config = dict(
    d_model=448,
    n_head=7,
    positions='rope',
    rope_fraction=1.0,
    attn_scale=0.125,
    init_std_qkv=0.0249,
    beta1=0.9,
    warmup_steps=375,
    final_lr_fraction=0.05,
    seq_len=1024,
    dataset='wikipedia_en',
)
MLP neurons of a small language model. Each row is named by its layer, matrix (up: input weights) and neuron, and shows model dimensions 240-335. Each number is 500 + 40 x the weight over its row's rms, rounded and kept within 0 to 999. Numbers have three digits each.
Before each neuron's rows, "fires after" lists the tokens most often just before its 100 highest values on Wikipedia text that the model never trained on.

fires after: "| ", "–", "\n", "O", "U"
L4.up258:463482468480422506472476492462517480479497459530495524455518496568466549486540461543505558507569473501482512549500587574529502517496427527444468478518551505492468447523508480501477479495532580471418493459504549527427561453498472500485523502535493495493497501469476494474456537512507458491

fires after: "ad", "fl", "as", "s"
L4.up513:483432534504556606473485432537530509493493410533485455520543483466461479495549539505445449501471581458572511596543522476500501529496511488609540553507498424452474508485554548454552414520500517522549511527528481503469491529494514516504463473489493461498578494517555536550570467469447543530

fires after: "for", "For", "F", "W", "ir", "curr"
L4.up446:486439550493442501525496528536490506498489423495535441482480528581504456503511502524521495493530423505496554572539604481482487468458532457565474475556510496439530498535535543487551475504545527497439505463479452555495502571532460474423511544487494482522443405449524511550585536459546531498

fires after: "w", "os", "unic", "on", "Yor", "f"
L4.up177:432455535472521564529546509519472427503533502527532536516522529452475462468501567459449481505526495528451496527471514432532425537493441537550503513438434477451454438514519445503473461495507449540466474495519488549504521523458532532515432440471468511521465405479440486612494577443493540583

fires after: "| ", "L", "P", "d"
L8.up1596:544484512525493490525506485489557453530471457522530482504534498436570485443534539499444454527476494492572500495465488493492462464545549528475474500438513455523483495489563504597459508472468531529448517517566523509492486470489523452470456403466513517431471510501420462473446472501538524525

fires after: "gu", "re", "un", "s", "n"
L4.up1725:466493492502563479413524499561541494491483448487462542437548485452564453510539477491508449484493524468482591563449486564460514564531528480473459516450494543515484441475522537516554480500496542534462526507495520616552453491501539421436475560498455564524479500545542520497471537523478546464

fires after: "the ", "Char", "w", "University ", "sur"
L4.up198:519415483439470494510564426510550508418577508527537533445440491531488535542424487535473537552493402441520543592516502513545506506514510519548517537412499442458482482574463526468437466481525431598450485499577433522442549520490519490531521416523436481475503521563457512551465560491470513437

fires after: "W", "w", "att", "F", "'"
L4.up1440:457501472443493473505541565462460425509470501480474477523559470489466461455413502527453444496488468509472468520538599573542513489537503478527442457473547426499527455565480452534453568541540519478556545593463462552534424472480561447472526537493490520558532467510489489483510494500489535547

fires after: "serv", "fer", "resp", "def", "f", "aj"
L4.up379:547516576461538574512534536615483532531532436454569511425549577538492544494508507461467508499509549448552469541532470485502457534522565453507415481548518536481479486478492517482489556475567495503497394455592549472574491511427589543441440477491497463464518549525481482382525440461469498562

fires after: "| ", ".", "8", "4"
L11.up1073:543529521544447502440487408520491427534488475506549505539497499608570458525535510522524586493439485412508558538425479536544441518528494545505472529478464469468455474603457493515420471537531518482474446466484474520487457542478527485510550531553517589505496553503483554433439484541562505512

fires after: "um", "Char", "m", "chn", "Wh", "it"
L4.up1633:467505567471494494453541427565490503517541486477528525525475546447569476520434414497532504470501559462461432463495464422481454506535496469474513509470530464499558416517541566530481441513575557538462456553585447462543554510500502489501449517490441525494564444455504581534451467565544517508

fires after: ", ", "C", "L", "is", "in", ") "
L4.up1117:577437545575506420567529473514494434509517516449471531507458523465524579532476465430543497534536570440476520494514569567479454490436495470461440514530551484565535535500468454477565492507501471530498517501460480537485540504587469544506509434525472483474518468527471516505489450546528535497

fires after: "announ", "de", "re", "ac", "; ", "are "
L4.up644:519519479485544465535594527558522499490439466458496512453542431499483548497480437497515541493532524492431503572478531503544477532506531444566430508492489502510520438445444532559516510474497494534437516411495437489496451510487489476526554476510506551520541529536483464572484480512503489438

fires after: "| ", "os", "m", "uc", "ar", "sub"
L11.up1519:520589478491486537508525501528499532523498445567455512516501515440496577500513517523575520500517556479455524430453499491511538405547460537475443507425467508495571540544555563544506512484504498477490528467427445491477474476467520468475493520548413550509536500464481533495525506490462569461

fires after: "O", "os", "L", "ul", "r", "ar"
L8.up955:414507514551511478510517486481511536498520492420534531433502488485533479485521469526508490518529456552516511539449544481499549491496448467512476547520495484528453542547425467523502553485486498493492523526504512480499527554505520409578453454437439522525486493482473414541522466452474474443

fires after: "te", "bel", "th", "er", "al", "ther"
L4.up573:450459488560531550510479458449514492484526436532583486552507522549453417488466501491532462577524526481498536502500514507485500526554585434579521427506454525495517481503483528490506571425494516504499570494506484511539541437481454498490468534498427494609541469571525478529471543524511438507

fires after: "li", "al", "Univers", "for", "Ital"
L4.up938:497548552554506529479534531494495447577509427545530497438493579549529480482404462525465489490499469491536503469491567500511458482474473491530477502531534491479501494548465472499461486461503460437546498543489491552527553553514522479489479447501542522565530601494504486518537494464440572453

fires after: "n", "Li", "I", "cor", "pro", "om"
L11.up782:531494577516518544434419539466465486499454529502505548523461520519551498492468541512478455543478507493516504464492508548463504493544442479474541545540475524489503541487496524524483485474558576509489544494489506491434455559462531509468466512460460509455447532521500517513497489482484579478

fires after: "ad", "in", "er", "is", "as", "an"
L4.up1019:470506554563552430477459533500556429511535439475466464475552457397500450527500530488471449516525521495476539537458529479513473458498581573484440476512524504510540421543472546515550484482554422462517542514471483587445532597494463397467554548511422504550470452453507475446506439494480491586

fires after: "y", "G", "t", "T", "at"
L4.up488:538513512512486486544486535538529427492537466473452514543531521500509490506473444555486501500563530494450440482516517523553502566498521489554563495468424536541496512510472554487493454499532578495464495511453446489455510505525541463461486508483466542552524494455454441510505488544604497479

fires after: "such ", ", ", "and ", "B", "\\", "S"
L4.up640:450501474563547531500451534508541495485491499599521541495434490481498464475460469514490491489537522496517450508474531558470519493614474538485427505481430469514494432473428536594488545499511436483399514452524434524511488498499492400501458527540530594521544487457456452518543505508579528484

fires after: "R", "am", "M", "r", "Pal", "ud"
L4.up1143:458524441537503608473432519560507518465493432477437518443497582481515438604495484550458495560513500539494480564558430504552463521518529506537440527489576525398557415470559549545484500485545425472497426494577550574447510507550461515456457498545440464467472487474475477504589471442531463507